Weights of a small GPT-style language model, trained from scratch on English Wikipedia: attention and MLP in parallel, 897M tokens.
MLP neurons of a small language model. Each row is named by its layer, matrix (up: input weights) and neuron, and shows model dimensions 128-191. Each number is 50 + 10 x the weight over its row's rms, rounded and kept within 0 to 99.
After each neuron's rows, "fires on" lists the tokens most often at its 100 highest values on Wikipedia text that the model never trained on.

L8.up2998:53 21 38 50 55 37 26 40 57 66 46 41 60 49 41 46 39 51 57 64 48 35 38 43 57 55 35 65 55 52 69 38 51 48 54 40 48 44 51 81 30 60 55 60 58 64 50 46 53 47 47 57 48 70 42 45 60 51 53 39 42 64 45 44
fires on: " in", ",", " and", " States", ")"

L8.up250:51 51 63 46 49 49 65 47 60 70 51 51 49 49 35 58 39 50 43 46 41 41 68 59 64 52 61 51 50 54 47 51 68 58 54 48 39 57 56 56 43 47 42 50 49 57 50 52 51 41 49 46 52 60 47 51 46 41 68 45 37 46 54 58
fires on: "'", ",", " to", " in", " ("

L8.up2291:29 52 49 36 65 31 60 38 48 49 50 43 44 50 53 36 58 46 52 55 52 52 39 45 44 52 39 56 43 45 56 46 57 43 49 41 59 53 47 48 51 52 32 36 53 73 49 46 33 59 65 58 51 61 45 35 41 34 41 56 33 37 36 48
fires on: " =", "=", "igi", " information"

L8.up575:59 48 57 52 50 49 48 26 61 56 46 51 64 49 46 49 38 56 52 57 60 51 44 62 48 58 58 38 39 51 58 37 51 39 69 46 39 59 62 59 40 25 47 50 63 50 75 71 48 60 38 65 47 52 42 40 31 40 62 51 48 68 34 42
fires on: "|", " |", " of", " —", "  "

L8.up1702:53 52 53 56 49 51 77 31 37 46 49 41 56 39 44 29 54 69 63 49 43 61 49 51 52 53 53 46 55 65 50 60 45 59 60 49 44 74 47 56 51 55 46 45 49 42 58 76 52 41 33 64 65 77 37 42 52 57 45 50 47 40 41 56
fires on: " an", "-", ":", " to", " the", "s"

L8.up1242:38 46 33 35 71 67 46 48 48 43 45 45 69 52 30 49 49 48 46 53 50 34 43 45 60 51 56 52 50 59 43 29 41 33 57 55 51 65 63 64 45 37 41 43 50 41 52 41 48 54 30 48 45 53 51 38 43 53 50 47 47 64 42 61
fires on: ".", "|", ":"

L8.up1345:63 45 57 47 45 44 59 35 51 45 42 49 38 38 44 54 44 55 40 47 58 59 27 55 34 53 55 40 42 57 46 39 60 35 60 47 37 46 48 67 39 60 42 36 49 52 49 51 59 41 54 57 46 64 41 51 67 62 48 46 54 63 55 44
fires on: " and", ",", " |", "e", "j"

L8.up617:44 71 65 49 52 44 59 45 28 59 23 57 71 52 47 57 52 43 32 51 52 32 47 52 55 63 53 43 54 59 42 35 58 60 45 44 56 59 47 54 60 16 46 47 36 56 57 54 51 54 41 56 69 46 46 45 55 50 50 47 41 39 46 43
fires on: ",", " (", " and", "rich", " by"

L8.up2581:45 51 52 49 54 39 50 37 30 49 47 62 47 52 35 36 39 52 54 34 49 40 50 63 63 57 51 36 42 52 47 53 50 53 50 33 46 66 47 64 43 35 45 37 64 45 71 52 63 36 25 58 60 67 49 49 39 43 54 54 41 44 33 51
fires on: " and", ","

L8.up3849:37 50 28 45 54 56 47 50 57 42 49 64 77 47 48 42 69 52 55 48 49 48 32 36 53 47 53 38 40 36 35 46 48 40 56 64 45 55 63 55 53 52 51 33 64 54 42 75 41 49 30 70 45 65 37 44 44 63 52 49 46 44 33 59
fires on: " not", "ing", " an", " a", "\"", " \""

L8.up3896:45 70 38 41 56 48 43 45 45 58 37 59 57 63 29 53 48 60 44 45 47 40 53 50 54 61 31 45 39 50 34 64 58 54 31 32 57 50 70 55 46 43 45 57 64 39 61 36 57 53 48 66 71 43 46 46 57 40 54 58 42 45 36 34
fires on: ",", " also", " has", " had", " have"

L8.up2709:34 48 47 67 58 45 38 55 52 57 61 71 48 48 36 48 47 62 36 61 46 56 57 64 59 62 57 53 55 60 37 45 48 41 47 56 36 58 68 63 54 49 47 52 55 53 46 54 35 59 34 70 41 58 47 36 56 41 54 49 45 70 58 47
fires on: " that", " a", " \"", ":", "\n\n"

L8.up3150:39 50 45 36 50 31 55 54 39 65 64 56 39 48 40 45 67 65 41 68 48 50 62 45 43 56 48 69 54 62 49 49 51 40 50 37 48 61 58 56 49 50 49 36 55 27 50 43 51 63 56 77 44 62 60 40 49 44 33 52 45 38 38 39
fires on: " to", " not"

L8.up2463:54 57 50 43 45 59 48 47 47 38 59 49 20 59 44 49 58 43 42 52 45 48 46 66 62 62 45 75 62 57 43 58 56 53 46 56 32 61 57 48 50 28 47 48 45 46 39 45 54 54 48 45 57 55 50 54 52 48 46 37 69 61 43 59
fires on: "-", "\\", ",", "\n ", "6", "_"

L8.up3682:53 61 61 49 58 50 59 45 39 41 25 46 56 40 52 43 48 51 51 46 39 46 53 60 45 52 16 63 58 57 52 56 49 62 62 32 58 58 50 56 56 43 45 60 46 53 50 63 35 62 44 29 59 28 43 40 42 35 49 36 40 55 52 71
fires on: " |", "|", " of", " in", " by", "  "

L8.up27:62 56 38 47 57 49 35 42 24 49 44 58 42 50 43 56 58 51 48 55 55 53 41 64 71 63 45 42 42 49 49 46 56 48 48 61 52 62 50 40 36 18 49 43 48 59 66 49 31 57 68 52 61 43 51 51 32 55 40 30 52 34 39 27
fires on: " of", ",", ":", " in", "|"

L8.up2591:37 47 48 54 58 47 52 49 51 62 45 51 46 56 33 54 63 69 40 72 45 45 40 51 66 56 32 38 39 61 47 45 52 38 60 50 67 57 70 70 40 30 50 49 32 52 51 54 52 54 56 40 47 40 36 54 48 30 44 45 56 41 46 57
fires on: " at", " the", " |", ":"

L8.up2304:67 43 59 56 61 43 49 41 47 52 56 48 51 51 44 46 49 63 44 57 61 41 47 56 66 56 51 51 45 68 64 35 55 49 62 52 46 57 56 67 44 55 44 52 53 35 60 45 49 38 45 57 57 54 54 34 38 46 41 53 45 59 59 43
fires on: ",", " had", "'", " has"

L8.up3097:44 52 46 45 74 57 48 37 46 60 44 58 56 50 26 57 44 38 37 58 51 53 62 54 52 46 49 35 19 47 43 48 59 58 46 38 59 52 71 42 50 35 45 28 54 51 52 64 53 52 43 41 65 58 41 39 59 50 50 44 59 65 48 46
fires on: " |", " the", " —", " in", " for", " as"

L8.up3117:44 60 52 28 54 40 59 36 74 36 42 71 46 57 40 47 48 52 67 61 64 38 26 48 37 52 71 44 49 71 38 49 46 52 45 48 31 66 40 63 47 45 45 65 55 58 61 66 44 58 47 59 51 63 47 39 58 32 65 41 30 55 53 49
fires on: ",", "\n\n", " a"

L8.up1288:52 44 55 35 53 47 49 47 42 47 52 49 35 53 53 67 48 54 53 47 62 47 59 15 55 56 45 42 52 52 46 45 73 55 53 47 32 57 65 51 51 51 44 42 62 55 74 53 58 48 53 50 64 69 46 37 50 49 56 40 53 46 63 65
fires on: "-", ")", " (", "44", "rim"

L8.up2970:56 45 32 63 53 44 53 45 36 46 52 46 39 56 45 42 53 38 42 67 40 37 63 49 55 59 31 42 43 66 47 51 39 58 64 40 66 57 69 62 30 56 47 48 50 43 53 34 61 64 62 47 72 47 50 35 58 43 54 39 56 64 48 53
fires on: " as", " by", " in", " include", " into", " includes"

L8.up820:38 35 48 43 52 53 52 54 28 45 51 49 51 41 63 54 54 58 41 51 30 56 41 36 44 38 39 53 58 58 45 31 50 47 53 41 32 46 48 79 54 41 45 43 39 43 65 53 54 48 50 45 55 53 59 48 56 41 45 54 37 46 56 32
fires on: " to", "|", " To", " All"

L8.up273:69 41 48 52 59 46 41 38 54 46 41 64 54 56 62 49 46 55 69 50 49 39 54 56 46 41 58 32 57 51 42 54 54 48 57 45 54 46 53 59 32 26 52 35 34 67 62 45 40 37 47 66 54 42 46 65 59 45 32 31 61 44 45 54
fires on: " and", " the", "s", " in", " on", " of"

L8.up3545:38 46 61 40 54 52 62 43 40 51 45 50 33 48 43 35 62 43 51 60 41 47 43 65 40 58 53 55 66 44 51 61 57 28 57 36 55 49 59 49 36 59 43 50 63 68 50 60 61 42 64 37 62 47 52 44 57 58 50 33 44 45 44 57
fires on: " |", " to", " in", "-", "|", " and"

L8.up3734:49 64 49 69 68 54 38 38 52 30 55 57 69 51 36 54 44 46 43 33 49 56 59 37 68 60 32 48 57 48 43 23 51 59 56 50 55 52 36 57 36 35 50 40 48 61 70 42 46 40 46 49 40 36 51 52 57 29 46 41 52 50 59 46
fires on: ",", " to", " in", " by"

L8.up3804:48 59 50 64 48 55 49 59 53 55 56 75 47 59 28 55 38 53 41 48 49 47 41 60 69 52 62 56 37 64 66 43 52 79 66 47 55 56 37 48 17 56 47 55 44 43 50 47 46 48 35 67 66 48 32 68 50 58 67 36 58 45 54 52
fires on: ",", "\"", ":", "'", "}"

L8.up1909:49 50 56 55 58 43 49 28 53 58 32 39 42 46 49 49 50 56 56 41 46 37 22 58 58 44 62 36 26 41 63 49 60 67 65 27 45 51 42 54 33 36 44 53 62 57 51 31 25 55 59 49 39 49 34 51 52 51 39 62 60 40 48 49
fires on: " =", " of", "=", " -", ":"

L8.up882:54 37 70 43 59 35 58 38 46 53 43 59 51 56 50 38 34 51 42 43 46 46 40 63 60 54 52 48 52 55 39 43 41 53 55 43 41 50 52 39 40 42 45 47 72 33 57 49 65 43 46 50 43 50 53 36 35 46 64 36 56 48 54 38
fires on: ",", " to", " election"

L8.up1501:41 51 68 51 63 37 47 45 51 40 56 52 44 43 56 48 39 49 53 54 57 60 43 57 35 60 48 50 54 47 40 38 57 54 47 43 54 42 66 63 46 56 47 49 60 43 44 45 43 44 57 66 45 75 47 52 55 41 37 66 55 45 32 35
fires on: " and", "-", "c", "ly", "t", "s"

L8.up130:31 57 47 43 49 50 38 44 51 65 48 68 41 48 50 50 54 56 50 57 49 49 53 40 49 42 50 58 33 62 67 45 51 44 63 50 56 49 54 51 42 46 43 60 43 56 54 48 53 47 48 46 62 64 46 59 54 34 48 25 61 60 46 39
fires on: ",", " (", ")", " =", ":", "."

L8.up3922:53 46 50 35 63 67 37 60 60 64 32 42 58 44 40 55 48 42 39 58 51 47 46 37 53 50 32 60 47 43 39 54 40 53 51 52 51 40 60 48 40 55 36 25 64 48 61 66 59 49 53 47 55 32 51 36 46 43 34 50 41 53 42 44
fires on: " |", " of", " the", " and"

L8.up3483:57 43 55 67 53 38 40 48 56 40 64 30 62 49 45 49 49 50 53 48 54 45 40 55 46 71 45 62 37 60 41 46 33 52 51 22 54 69 36 59 43 41 48 49 56 49 56 51 34 68 43 66 41 39 46 60 54 49 40 58 47 43 59 40
fires on: ",", " more", " less", " in", " an"

L8.up3462:53 47 60 66 43 33 49 42 32 56 60 73 47 47 29 60 61 47 64 55 43 35 76 24 63 40 32 57 36 58 54 28 55 48 62 44 52 62 51 56 38 45 59 34 48 55 56 39 50 55 56 57 71 63 44 50 35 36 40 45 51 65 48 44
fires on: " (", "-", "\n ", ",", " the"

L8.up1235:38 54 46 57 60 51 51 38 44 71 45 53 44 49 49 63 42 57 47 44 33 40 46 50 59 36 51 45 32 51 56 47 65 47 41 64 47 53 53 56 51 50 49 50 37 66 52 37 58 38 56 43 59 72 52 37 49 62 61 51 54 49 46 43
fires on: " of", " to", "et", ":", "t"

L8.up3457:55 53 48 40 52 36 56 51 47 49 62 40 47 58 52 47 66 44 58 57 57 52 52 43 47 54 62 49 27 51 40 55 42 42 50 63 37 53 47 50 55 53 30 59 69 31 68 61 31 39 39 62 46 71 48 31 44 39 54 63 65 39 44 62
fires on: ".", " co", " reve", "ti", "["

L8.up3863:49 40 65 55 47 52 43 35 39 53 48 45 62 55 13 47 57 57 55 66 43 50 53 58 50 64 65 68 41 58 47 38 62 49 64 31 54 46 61 59 49 41 53 49 42 41 50 54 38 52 59 67 52 52 39 44 36 47 35 46 43 42 37 43
fires on: " to", " a", " the", " \""

L8.up1686:60 54 56 41 54 57 41 41 57 53 56 61 47 64 56 52 62 53 55 58 48 49 52 78 51 57 56 39 30 72 52 48 51 52 46 48 34 65 66 47 36 44 52 44 66 70 46 39 58 52 49 68 64 51 56 47 63 38 55 60 45 50 49 56
fires on: ")", ",", " also", "|"

L8.up1652:43 45 48 58 51 45 38 65 46 54 44 45 43 58 65 47 54 53 46 59 42 58 68 37 43 44 41 58 38 72 26 29 60 50 45 45 51 52 57 42 64 35 42 46 52 65 61 57 62 39 53 44 62 48 50 52 30 38 44 29 40 51 58 40
fires on: " of", " that", "=", " as", " (", ":"

L8.up3892:39 55 42 50 50 52 69 53 51 62 60 45 58 50 26 47 49 69 38 68 40 49 45 52 62 48 25 40 54 56 58 57 40 37 50 62 49 67 46 56 42 46 38 56 43 55 42 66 45 62 51 46 54 45 56 23 34 50 64 33 64 60 56 40
fires on: " |", " m", ":", "t"

L8.up10:51 35 51 61 57 45 49 39 54 39 45 45 65 40 49 54 49 62 52 60 52 42 48 51 44 53 51 52 47 48 58 33 61 52 51 27 51 49 35 54 48 54 45 38 55 58 43 58 33 45 47 69 50 55 56 42 60 51 65 47 35 51 56 39
fires on: ",", "s", " and", "ö", "ü"

L8.up339:59 42 47 55 53 57 44 52 26 57 55 44 60 33 41 56 56 58 40 50 51 67 40 54 58 42 51 43 46 43 48 46 41 24 60 42 61 53 61 55 47 48 45 58 52 68 53 53 36 63 47 37 42 38 36 35 48 41 31 36 34 31 39 45
fires on: " |", "-", "\n", "|", "=", " /"

L8.up1227:70 57 42 24 62 42 44 38 60 52 49 39 35 28 45 61 63 60 60 37 40 57 47 51 73 47 26 44 47 47 55 58 66 67 50 52 68 53 47 40 28 29 47 44 57 38 59 40 45 40 44 54 57 53 52 48 63 45 52 43 56 70 39 42
fires on: " of", " such", " called", "d", ":"

L8.up889:37 57 55 52 63 55 63 50 45 52 53 45 64 57 28 47 37 41 64 57 43 34 50 51 63 67 49 45 50 67 30 48 45 32 46 48 50 56 57 41 37 44 41 50 70 40 76 57 41 37 47 55 45 55 49 61 42 40 55 54 50 39 40 55
fires on: "=", ".", ","

L8.up956:61 52 55 41 48 36 61 41 47 47 42 69 38 60 47 30 53 53 45 61 50 56 37 34 64 70 47 35 49 71 46 42 66 49 54 76 70 66 52 66 54 52 48 45 47 56 43 45 62 30 37 36 68 61 41 33 38 37 48 48 41 39 47 55
fires on: "-", " in", " by", " to", " from", ")"

L8.up1737:46 51 77 39 47 54 45 55 43 56 59 53 34 47 33 46 57 36 31 47 44 57 47 45 40 62 41 47 43 57 68 59 54 47 63 25 59 65 60 63 43 32 44 64 36 73 59 50 47 60 49 29 44 49 33 40 69 57 40 36 40 44 24 58
fires on: " |", ":", " (", "=", " to", "-"

L8.up4000:64 40 41 56 39 36 52 38 53 62 43 46 58 38 57 44 52 57 49 57 51 53 32 69 43 46 54 76 67 48 53 39 58 65 44 41 40 59 36 85 64 61 43 57 44 31 65 52 49 51 47 65 53 57 39 44 36 49 41 51 55 57 41 46
fires on: " most", " and", ",", "ly", " more", "y"

L8.up1780:63 60 48 52 55 46 55 53 52 44 42 51 54 49 43 57 47 45 54 32 58 50 42 65 44 81 62 46 50 56 67 54 53 45 53 50 32 53 53 41 41 59 43 37 70 47 48 54 42 39 51 57 58 57 57 50 64 51 43 50 53 58 59 38
fires on: ",", " |", ")", "part"

L8.up602:51 54 33 39 57 38 52 30 46 50 61 44 41 39 49 42 47 37 37 44 56 49 45 38 46 45 31 68 52 56 30 51 66 59 55 32 51 75 57 37 55 47 46 45 45 52 55 59 45 56 56 40 48 54 49 33 41 42 47 51 56 45 54 42
fires on: ",", " and", "-", " such"

L8.up1885:50 43 56 56 50 49 33 33 44 56 55 44 63 49 49 46 40 58 52 41 37 56 57 67 41 55 45 25 37 64 67 35 45 58 64 50 53 52 61 77 41 40 46 53 57 43 30 27 31 65 36 40 49 66 65 50 49 43 50 48 59 43 52 45
fires on: " |", "|", "  ", " has", " of"

L8.up482:56 49 55 54 49 40 42 43 55 48 48 47 63 33 52 54 58 41 37 62 38 48 44 63 60 48 49 48 66 63 62 45 48 53 48 45 62 55 55 57 49 56 44 47 58 30 73 62 49 59 47 59 54 50 44 50 38 48 31 58 45 56 59 30
fires on: " of", " to", "s", "-"

L8.up2378:28 48 42 46 60 56 62 51 46 42 55 56 59 47 40 25 44 76 55 50 53 51 54 53 55 60 44 61 38 78 56 47 63 32 54 49 51 63 59 51 38 34 52 53 59 47 37 60 39 49 40 57 53 64 51 44 50 48 43 47 55 47 43 60
fires on: "."

L8.up3286:61 34 48 55 60 41 57 28 35 50 59 47 51 35 36 53 57 51 50 46 61 47 41 49 57 68 70 55 43 36 63 40 63 36 59 68 47 50 41 47 45 50 40 51 47 43 57 53 36 56 54 48 50 37 66 35 46 43 61 55 30 60 53 37
fires on: " had", " only", " never", " has", ":", " not"

L8.up2994:54 49 52 58 53 33 49 59 52 72 49 38 60 43 58 49 62 42 45 55 57 43 51 39 44 60 46 48 46 77 55 39 55 46 39 65 52 49 47 45 40 35 45 42 49 61 55 41 63 74 34 64 47 46 67 33 60 45 51 49 48 50 46 55
fires on: "-", " is", "/"

L8.up905:66 36 65 44 48 49 56 52 52 56 40 53 48 50 42 32 56 49 51 52 56 33 54 55 51 36 46 46 59 57 64 36 54 55 39 55 50 62 45 42 42 59 48 30 73 45 49 49 43 36 49 48 63 60 52 51 24 33 47 27 54 43 57 44
fires on: " in", ",", " as", " int"

L8.up359:62 50 51 44 46 46 58 51 66 53 48 66 60 36 56 57 65 58 40 43 48 66 63 47 50 39 56 47 59 47 51 43 49 63 53 66 42 51 46 50 48 64 42 51 59 44 58 41 45 47 47 46 65 73 48 54 74 58 49 44 52 41 40 39
fires on: " in", "-", " |", " int", " and", " ("

L8.up3089:43 54 63 43 52 35 35 24 56 49 51 50 47 56 43 52 66 46 58 61 44 46 46 47 84 65 41 42 40 55 55 22 54 60 55 52 55 53 54 62 40 46 53 32 43 52 54 40 46 55 40 60 50 52 50 45 36 42 61 39 41 53 57 58
fires on: " to", " of", "\"", " through", " the", " by"

L8.up1300:42 62 66 49 48 58 53 41 59 50 46 51 39 66 34 48 52 41 41 48 57 36 56 56 70 54 54 56 51 56 53 49 45 49 57 30 49 62 64 57 48 55 50 66 51 45 52 49 52 31 46 40 49 38 64 53 53 65 58 40 42 53 38 48
fires on: ",", ".", ":", "-"

L8.up2553:55 40 44 47 72 46 62 52 43 61 50 56 56 57 61 40 47 51 47 55 40 46 51 45 32 56 43 58 55 64 46 38 62 58 60 61 45 48 54 49 51 40 49 56 54 63 63 73 38 57 49 51 63 61 50 38 42 58 63 41 50 42 41 45
fires on: " the", " an", " a", " No", " ("

L8.up752:49 59 44 56 61 48 36 45 52 52 39 47 56 37 52 47 55 47 56 72 62 45 49 44 63 66 47 31 61 60 74 51 52 51 48 42 55 54 49 74 52 53 43 45 49 58 48 60 37 61 45 50 50 69 40 47 56 46 47 46 54 25 32 35
fires on: " and", ".", ",", "f", "oc"

L8.up380:43 43 57 45 54 37 46 57 32 45 52 58 54 60 53 44 43 49 40 41 34 41 50 70 49 64 41 34 56 65 34 39 59 48 56 53 59 54 62 70 48 39 44 45 47 47 43 57 33 59 44 58 47 40 44 47 36 42 32 51 50 71 43 40
fires on: " have", " had", " has", "-", "s"

L8.up734:58 51 53 52 48 39 53 48 49 62 40 52 52 29 41 51 60 55 46 49 50 38 51 56 53 67 45 49 46 47 58 52 72 46 57 48 42 58 40 55 50 59 49 42 42 45 64 50 54 47 39 77 58 53 46 59 29 59 64 55 52 35 31 51
fires on: " and", ",", " or", " also", " well"

L8.up1574:41 54 57 57 42 58 55 44 38 49 61 38 47 37 51 60 42 66 55 49 37 54 48 40 57 44 51 66 37 49 38 43 47 51 58 55 52 42 54 49 41 54 51 40 45 52 40 60 40 53 49 62 48 47 47 29 48 42 80 40 52 64 48 53
fires on: ":", " is", " of", " –", " on", " for"

L8.up3389:47 49 51 42 44 43 39 33 49 49 47 58 57 42 40 60 49 57 44 49 49 51 52 51 49 52 55 65 62 43 43 35 47 49 47 31 48 47 48 52 38 32 45 44 63 59 64 57 38 55 35 42 53 44 58 43 43 52 48 36 39 47 53 30
fires on: " and", ",", " were", "W", "'"

L8.up477:34 54 62 50 44 51 48 33 45 59 46 52 47 68 42 47 71 63 55 62 39 60 50 46 53 49 47 34 50 58 58 49 44 56 52 66 43 57 58 58 41 51 49 50 44 55 38 39 42 62 50 63 36 38 41 29 58 54 59 35 73 49 57 47
fires on: " |", ":", " in", "|"

L8.up1339:71 36 56 35 52 50 62 51 38 66 36 51 58 45 30 49 38 55 47 53 54 56 41 67 52 54 39 50 56 51 41 55 51 53 43 37 42 53 59 72 42 30 57 63 41 50 59 67 47 46 47 46 55 35 32 51 52 31 21 49 49 47 56 39
fires on: ",", " the", " of"

L8.up2873:58 65 72 50 45 48 40 38 52 59 32 52 46 39 52 47 82 39 51 63 58 42 46 43 46 65 46 52 43 60 42 34 46 47 57 45 45 73 56 48 42 52 43 52 45 66 59 64 51 43 35 61 47 55 30 58 68 50 32 60 49 29 56 52
fires on: "-", ",", ":", " that", " men", " ("

L8.up1430:40 47 49 47 60 57 42 46 54 37 54 42 52 37 23 69 45 56 42 39 45 39 46 44 74 50 45 57 25 58 47 55 50 41 44 31 47 47 56 46 51 49 47 48 52 53 47 36 28 45 54 53 38 83 55 55 50 57 55 45 58 47 52 50
fires on: "=", "'", " =", " |", " on"

L8.up1464:49 60 50 46 50 51 52 49 49 76 50 44 59 38 51 41 42 48 40 54 55 47 49 49 48 66 51 65 71 52 40 36 53 52 49 49 54 53 43 49 38 32 47 43 56 54 67 56 55 48 52 44 48 58 63 48 56 40 45 43 54 60 51 58
fires on: ".", "-", " the", " a", " to"

L8.up3506:53 66 59 62 52 48 58 55 58 52 61 65 43 40 30 42 54 52 46 57 48 37 38 54 43 51 47 55 31 66 59 48 57 46 57 40 22 53 50 49 37 46 61 45 60 44 55 46 36 54 44 83 32 70 66 55 52 37 66 52 41 39 56 51
fires on: " a", ",", "s", "\"", " and"

L8.up3379:41 58 49 47 58 55 49 49 49 58 52 64 65 46 46 49 42 63 42 57 26 57 32 45 59 33 28 52 39 54 52 31 50 66 36 46 38 60 41 54 63 36 50 46 43 49 61 53 36 33 55 65 60 57 34 52 60 55 45 50 60 48 44 37
fires on: " as", " called", "\"", " \"", "|"

L8.up2420:62 58 59 58 47 49 53 40 53 54 38 61 56 28 37 46 59 45 37 65 50 74 41 47 50 47 51 54 60 54 52 40 48 56 47 41 42 46 40 60 50 55 56 60 57 51 53 58 40 16 39 54 39 73 64 43 57 23 63 46 65 50 29 48
fires on: "\n\n", " |", "|", ";", "\n", " ("

L8.up2132:47 46 48 52 50 41 55 53 46 54 36 59 59 51 44 72 48 58 61 48 45 50 43 36 55 41 53 44 44 52 54 52 60 41 62 36 46 63 64 47 43 43 43 41 52 61 56 45 55 60 64 60 47 67 47 24 39 40 61 39 36 56 56 34
fires on: ";", " his", " |", ":", " to", " of"

L8.up776:54 58 41 36 57 45 29 40 52 64 65 61 46 40 47 58 39 52 43 59 44 69 41 41 59 38 37 59 52 58 45 36 43 57 54 40 40 43 51 43 62 45 39 32 54 67 42 47 51 57 69 46 64 56 51 40 46 55 67 48 43 52 61 29
fires on: " to", "|", "/", " |", " 5", " it"

L8.up373:48 60 70 49 50 45 58 36 47 54 51 39 37 63 40 54 46 37 71 50 42 39 35 54 51 49 64 46 47 50 34 49 56 28 58 67 54 64 48 65 17 35 43 49 66 56 77 39 41 52 41 43 47 47 31 50 42 59 42 50 65 41 68 55
fires on: ".", " di", "|", "ali", "-"

L8.up3105:53 62 36 39 49 43 53 42 46 49 54 69 48 63 46 44 63 73 62 61 34 60 50 64 62 43 60 54 40 67 52 55 55 56 58 42 42 55 46 44 56 37 47 53 61 48 39 43 40 61 71 58 58 44 33 54 54 48 59 57 57 49 48 52
fires on: " of", " a", " are", " were", " \"", " as"

L8.up949:53 46 43 35 45 51 54 32 54 47 38 55 39 30 46 46 61 48 46 69 49 46 45 48 61 55 48 45 48 46 51 49 50 63 52 58 43 74 57 47 38 41 47 24 40 49 77 47 30 66 66 51 65 56 35 47 53 55 46 34 68 47 44 50
fires on: " the", ":", " as", " of", " at", " called"

L8.up3020:38 70 53 59 61 59 29 48 39 52 44 56 50 56 34 61 49 41 56 63 46 48 44 41 38 59 49 46 58 54 70 39 68 53 40 45 52 49 78 51 54 41 40 30 53 61 59 52 33 55 48 65 42 48 48 38 60 53 58 55 71 67 72 35
fires on: " |", "-", "|", "ug", " 27", "="

L8.up3655:61 74 55 57 47 44 47 38 40 57 39 52 51 45 47 64 41 39 45 46 66 24 49 57 52 38 46 74 51 54 57 27 56 42 54 44 33 62 45 41 41 45 54 48 49 54 59 44 43 47 46 57 61 80 43 52 46 45 47 56 48 31 43 25
fires on: ",", " the", " (", " of"

L8.up2706:53 47 37 48 45 49 58 49 43 48 45 46 52 52 46 44 55 54 59 75 64 65 48 31 45 38 28 49 45 53 57 28 51 50 31 41 52 57 48 41 49 58 34 44 48 73 76 46 62 32 32 36 51 51 50 40 39 62 35 38 27 43 60 69
fires on: " an", ")", " (", ".", " |", " /"